config.yaml
n_layer: 13
attn_scale: 0.125
bias: "none"
init: "normal"
MLP neurons of a small language model. Each row is named by its layer, matrix (gate and up: input weights; down: output weights) and neuron, and shows model dimensions 96-191. Each number is 128 + 24 x the weight over its row's rms, rounded and kept within 0 to 255. Numbers have three digits each. A neuron's up and down rows have the sign that makes its largest values positive.
After each neuron's rows, "fires before" lists the tokens most often just after its 100 highest values on Wikipedia text that the model never trained on.

L3.gate1:095134116081101134134141148138138124120115099169146140109131151123124099128148112125172132111152139109139113144152142133141107148105124114087142176138143142100125127155130175143065162149096129156133150121139109104139144115113088104128121125129130092121138159133174164130108154112146155160
L3.up1:121123113137116096129138101150107147133122108187081122127101157138099087095134120174126176113120113162166101187157114133144160126105122118090153159114128111154169150153158144115118120143120097168129140136143137144148135136094138127155114156128156113162118135082147108113148152166157126098
L3.down1:104111181164111093153107146128122135174116079127138113144107140124137141166131119184100125158101129128139182142119135137179162135158090156145156160127083112181121132131128105129126134100146093145093125138124113084135141114133124073122092104148125128094134141085121132124115141142128114092
fires before: " |", "\n", ":", "–"

L5.gate595:165130117155143094175135117100152096159078140115149116111137122119176142135139138108149117100087136165152160139107149172128159121142135138142124122084154147074108125127169115134103169108161118125131148144118090131115162136144137141092163167130134115136135140135162145138114104089121111134
L5.up595:171149141103085124113134101161113120126153114114065131135074107123138123115168169144161086166120148148132107085132134146138136118173109077097121161111106148126135154090102146146129138128081142110142143172150108100178145160128121126161123130130108112112112103129127137142119121143144086135
L5.down595:132161121105103112112160143132073134076117123162150163127161129148142127133101141140121115131154137178163094092122102120083128137128117147157129122110140119120134174132148130123107125135102116146122123116111111102131102138134155101147169112159135147160148132151127112149101126184153166154
fires before: ",", ".", " of", ".\n\n"

L5.gate461:083143121109135109138114140158168142104110134093122121130120152116123129116150137178150217127139116107141108111093162099138111138140084131154086152074133149122114149121115078170107160163135119160146092081143104124142142139114124149144150174099173137128147143141088138114123093133131138123
L5.up461:103118141117132116103115143136131105103138112126085135120168102125109148168183147114117136153128126111074153122131146102110130079149116143132120140121163106097119105141094121091120128093123145113094134153129120170156111113107119184145124128125127131119120101170111142113110147137143169156
L5.down461:148116125130104159091145077109140091087144086117120092140128162091103124148162179123134117145137146147101102140107150161149098134119107122112149147141136128124141121165121114111176111120106123082145109096128076112158103081093130099151147097132138113132122137110105128164112100147171114141
fires before: " |", "."

L10.gate29:108171134110117151118114111157180125112125166133102126099138119151071135131199059105175085106172130131109126149147115093104111143136128149170164122129183150107110194113129148133111154100076130158169175127148118098135137114119132134158101088120080081127094126061129158110139135136129117169
L10.up29:143114098158110101123137120160127120111150148087120154151103098172136089098139135111128189110134133141152094117153101130161103074125134104125143133101133110148115119124143158146128111119174127156138152123192107155123091127139087134154145079123108147107081131100117096135123082138118119113
L10.down29:114150111120147161149137117119131148088083102125131123138083131141158131171103139091116125148168117178143115164148122158127137141135126141140129128115125118107110137146148135101133125145122082145144145104118113138110109116145100143141106162157130170105074147094126124091161121123101071084
fires before: " |", ".", " leg"

L10.gate1053:090103137127123100084103123105122078118130129118166147132155136099145119124154171131115114084137087153136077146135095144129120122156115090160128150128149128143119090154112168136140114100133127122169157111124159092184117065116134111188114133130178167119109130122113143149133130117095152136
L10.up1053:122127139152105160173129132134137171139165131105139083110116099127119133113109119127132116112135149114125173148124117078109168161158127137176137119115127108118138108148126124113131120128092129115103141120153098110164109144132135139168072122109151158114136135165127084088154117133096142111
L10.down1053:143117116143133152176108107122132100110167104145150079137092105087113148122164140149093147065115145131113112088122094134135194125142162119109139106150133120158152113107147136093107071150116091147136190120130174091112167179155135152173127118110123141101090126133115110130135137101120100148
fires before: " |", "|", "|---|---|---|---|---|---|\n", "|---|---|---|---|---|\n", "|---|---|---|---|\n", "|---|---|---|\n"

L8.gate1138:105070122101116124130084101144161144135137162116111128131134080136079122134139119078108083127147134157124134147115113125122158131143135144124089122121083145111112154143146121135107133145129107110121107171123144116101146132154132127107132101136136140134111153124087144120138087113146121146
L8.up1138:093080072110112114128103146148126123086166133125153074115170127140143098133133119108116129147115121149116126139100133123134107127139114099108093194123051103142141165124142104146142134124143108086171089161109139137119176108148123137121153103106136153121092132134135150105130101119172128157
L8.down1138:113150123175146145122173137126070143124175171133124093101133112138098113123127123103139148161122145122125182136142167143131178114124169147146137151145163153165138142101125136121123127147128105167115101079089108131110117119127138138153108128146140171102116098146152113114117148140135090114
fires before: "==\n", "==\n\n", " and", " ==\n", ":", "===\n"

L7.gate687:090109103138119144128149122118111113111116132115131163091154156109099116116116149100148148100140113168137133126095095107169103129140116150120131108142115123137157135139167095148098138124149136096124119133110111124106119162108103125114115112134098116116121135124108130135141089120130142143
L7.up687:139098108142121126126113167145134125119126168133147136091153145108129108090142191087139106100125112123110111155144096103190102100168095167088114109124153105139124119121122117079080130173106128107140094108113119095140119140097155158121128115117105091120108101128079147133146121109135066110
L7.down687:132113114075137104157077107105104189114167109128134146113109127128123127142095127137108110100149109141111117085098126123141134152149078145095074149143098182158132188112112179116135142177179139102131158118069143110113144112109125111156164110120122139126137116144133125149131145138164093136
fires before: " ", " May"

L10.gate1099:131131164080149151162140139143130155109112144149141122140106156150119153148149128184106135114163133110150103121159129104098140095124086124105086126114135114095089083121151148144132106083109157134128144148131163100128125163093143083152144154151098103117107119129100140148106100161122136116
L10.up1099:139105170128131120160087124115112149128133168148188116153068146113124151158116153115105140138158131107159134131144176099115168114105116147132160136160143119096129136140123118148124109119112160159154144125129128154143120150112138093104141123172092156106073142148164177115178170132137139119
L10.down1099:122099112158141139166117134133120130151119157151143120121140145122152149122154165113141113162155128130137118107122150146116140165158116121162147160126125132145142060102131119093114103119121166136139153128164150139129113116150129142095160112126132178117134144148097111156099131104136125143
fires before: " were", " is", " was", " are"

L5.gate802:139089103060151144126146084144155129140142166127135154145105110126150102113102155128138114161145147159159121100100102170124166121123118168148137117097118130075148159088144140138072113146115127134106122154103123137124120140143105121115136129126101157142116084125129140179140110100124167129
L5.up802:127125095100120122131115111158116156145144145113134126096110128140134080108148107143145141135125130162136120132145077122187127107129125120108127129139070116084156082103147136138134133104094123173137152140179083147158120133127152145084134128094121137114161126117103143151119085117141162132
L5.down802:102117135133132122090123135132127123134129161133186137133123093147149151117083109141115123094098141094104132070081116140145138104167157174107130162109158154155171161172132144087146109126089112126124094134132096134119183161137187077193150156124098107127159123126147104164171172128113094095
fires before: ",", " of", " ", "."

L7.gate257:162099112156124123107143092113146114133144183133133085136088163092118147101149090122130158131178116163098116147133116108170120147080131108089117143143127065111115134150159138164157095132137141126112130076119137131135130126068080138079143130120133139154105141138135161136106138154142168109
L7.up257:092183098156104158119104150094051130114084168110139097137148137135135106092164104149154101112145115140125082073098122146128105143183138156155119118117115150157090162122144132146093159144092099087122135105087133098168089122129090129139086121101121125110120102122111107118171137147128122144
L7.down257:156114111144122114135084110096132157116098107113119118102121079101119080096128119102115151109101114111153150160079113136147196117115152131116127124084076139079080146104129133125173134130161114130140126102153113133135147136172109188148112119127154123159112146116163138119111127151165126165
fires before: " |", ",", ".", "–", "\n"

L7.gate331:155132111151159105157112136124154140181087139123126161131136125114194130129132111125154153133133144128092129137104155130143168094167100077131156154148126093109164107151130123115126169080154126157134116109111131120102100073114139125160139093143170156153150156123125165192120121105114127111
L7.up331:098105154142129095142096134143160145151107129131104138118108159141156146141090132065115174111140131109135146141138117119149148065123077079205162126154119140114152147151115121119141127141141154179133104159132155119097130129136158121119154104160129128150158126115129124134119113124109121115
L7.down331:184152103156148136158115126110114135138151125139162146181152144111111145118149134123118141122107122148169088085137147103152097161112109106093138085116134113152069089107149136145093130085120181107102119144129106128112133175124142131135129108158114101108157090128132138130117109145123115095
fires before: "3", "2", "4", " |", "1", " |\n"

L5.gate1264:197145130067118130134089094157139125132124170147156135103177127135107120127078117147129136110153123168114127120119193109123094093155172137114157121131069159085138099085122114103114150188162144084143118121138143147122133090139142103133139102118093133108138085171116190108134117101110136158
L5.up1264:109098115095085093140110123132114122116149128125154134159211138105131125114110159102146134160107174126132136138131154155146119102119153132111199106131131166076114132159114078133120180140144140117123106109150121134124153128121126119133144143148079090169126132155141160121127117117138183135
L5.down1264:099093114125135137110132149121154100162121083128136153152140080104147143160128123135106139160121160141141137129109046165143106132115149144148156129120167135110140095125130115104139095174118126172127125109082155092132163123100137144144121121112168081131083140138141122134111110131133161083
fires before: " |", ":", ")", "–", "|"

L8.gate333:136158110159138079120123125120125154140111131174107167148122149119103107120152108146165136109112119144173102093105083144108101130105116121144133100132130135153144097099122142120132163164143108071118136154066127164115119149124127096082160116144091136149100152121124177103128101100093117143
L8.up333:125122173149146120135112112118152107129136144164114184157166127102136142125125177116151110128138160160184139111096154125198142114167141150157174123154113132114126154122175177143108154117100125103122114179113119134078105147116164146109185105136085091188112114101100146160122143152079189107
L8.down333:109127117120145170153078133083108173106104124107098155112058148136115135123157101151117144092142124137075113143134151103173100133154103152140138152126119147130125155124117094127175130160143128138159156114133124093094144089100146104147158113137072139104087129089142142154131107146150135102
fires before: "19", " ", "20", "25"

L7.gate1109:114134119128134104101125156147121099128103164112103131129148172157135128130129120162142138153143115094155093161121142153178079119137143156145107138100131166103155179148184114108110152160146110148105117158120116145145127094154139147119125155146095140098128156127115111116109094108084137113
L7.up1109:104124128095087196125092122087107111111144128100120111142114137181118120083148155154100165105109114152136111142134119139111132128124084124155109129134165126155104130121153125113160149127108087123138111095125115151158103162126167148129185116106095095111161115103066124136134133153103117168
L7.down1109:120169143112110127109149090116172112149117123142115170133103144108051156110125174170113112118134122126115095158145129135133095088127086132086096110160110098146136121129146124139140147181157112144128157146144130126144148097183149097122146138195146129151165114117083126107136141108119104071
fires before: " |", " |\n", " =\n\n"

L5.gate144:192077114146123076108152151125086130111103137161108128125119104149101144135116109124110133075157144167159139171129111136167117131149123120086064117156097137144109113123118123145099162141110120138090154126176155129133145111156117151165109142111119145133152141114147104134122129050119132108
L5.up144:140105119115088126139131140097085131106137120177139121150144103151111129096140107102102126158118132180135126119093094145151120128160151125137128137138103154124128092102133136092104159125147110158137120073149112132118115134138145152135084107092152141153107133137045150148096128094169164138
L5.down144:132119123138121111113112164128166115130135126123126148144109146095115108139149109100137112160106136073113133132094109126077121153137143118145114131142132116120134133148133123108129132149159081090110192126155122131131090146098116103175100123109095118149088139106118114105154091172131131162
fires before: " |", ";", "\n", "–", ".", ","

L5.gate290:172151116111122096091135107133112137113139159169101100106110129127139119163117124169102146165180088153157130120130151151113128131137122128111116141107108100105145139106131137144150157149144152172139132148101095157131143092077143127169144103086099171153145103127124122113125159099125140124
L5.up290:126120119082128115095125127156110122141125146172122134131097165131125114151114086218119107132151136175130120155151138170125141131101142062134166184146122091128125129136155143120143185122088159151149115177094136101116159140147143139137111122089095158142101153117108088103145113115125160093
L5.down290:090134098173114077190111138141099107135158107135172129153104135158124115150073095136124077099078141119121121115144134123094178137135111133134115141154115166169135109123165137099120158123169152132144127152100115105126154156097113129163139162138122133115137118124147141158166097156089108080
fires before: " |", "\n", " |\n\n", " |\n"

L5.gate656:158094117103090124122151104110095096140119180094163161146073147142139173138166130119152117137126172131139118123128124117134124126163096114107135149150141132144127127142099109156079134067076139087161111142120113136095134127117144116131130134116108115117092143073135123091125124119094132152
L5.up656:093099090087116161167119115101109118110135162107135163131119123157146136161135122101162120121143097117126136142111149113153143124130141125117117135167086115148122144121128141132140154116128145114139116135112129074148148129149082122137155085152112092118092150132149138097137118119112134160
L5.down656:167089152122138139171125121102114093111125139126110114159154098121140117144129119099109159091143112121146127098146160127121083119091116119140144077167180101125108146123137095120137112150129173141134101096151129139150125177116081162110109148130152131117080138135086118152174153101177158090
fires before: " of", " is", " and"

L7.gate488:145090114131109127105115116160135110134132113129118124176155101126095154158095105149153123126107142128081098146085163117145139100117080159100101134160100178116178101135111089146069120086116139186109140137148096168149168118151105120148145091094144112095177150132157122161095112123123162107
L7.up488:108126157134109138176106132159095141128098144144091139130136110155153089126135124105093148142112143138141174125110140173144147120124099088109156142156150133105119193119113128156128129084154104102134144158100122105148110147148143117140126125132114096146149160164129137102129137093107125124
L7.down488:098109145162139149149103131120094163143122170103103100142131121159059144124106072118117183143130138112116116127109140185140115176126119154139126128126163146116107074125137135149080107139159152099139132101110137152139125096125167098131153134127165099132179130120145130151157090108133142104
fires before: " |", " ("

L5.gate1033:067107164097154142070093158121122133091111134102164154130126119140120142132133149144129170157100131153116123133097100147124126126128117110152111129113116105108092209177146135165079122152114139124139134126126119129127096091120101075149061112103169108103142180101103136106139139144142147118
L5.up1033:124135115130074096122116124134139139117115143133138091090115126159083107117155141127131113145113109163105122139112136100136140083139138143167119161159102114121098124142127125128141143081097112106145160145139087109144184126111158175122147133151167132072146143113123120149127114146109092155
L5.down1033:132105113121206152089143119122131129134104092139101141147148126171087103150108132164126061159159161099124141130111099124121126158098117136126099108141116163118140108130124100108169163140135105178117091087161138162116104138124147139123110161134108151138141091118136097180125133113115141091
fires before: " |", ".", " |\n"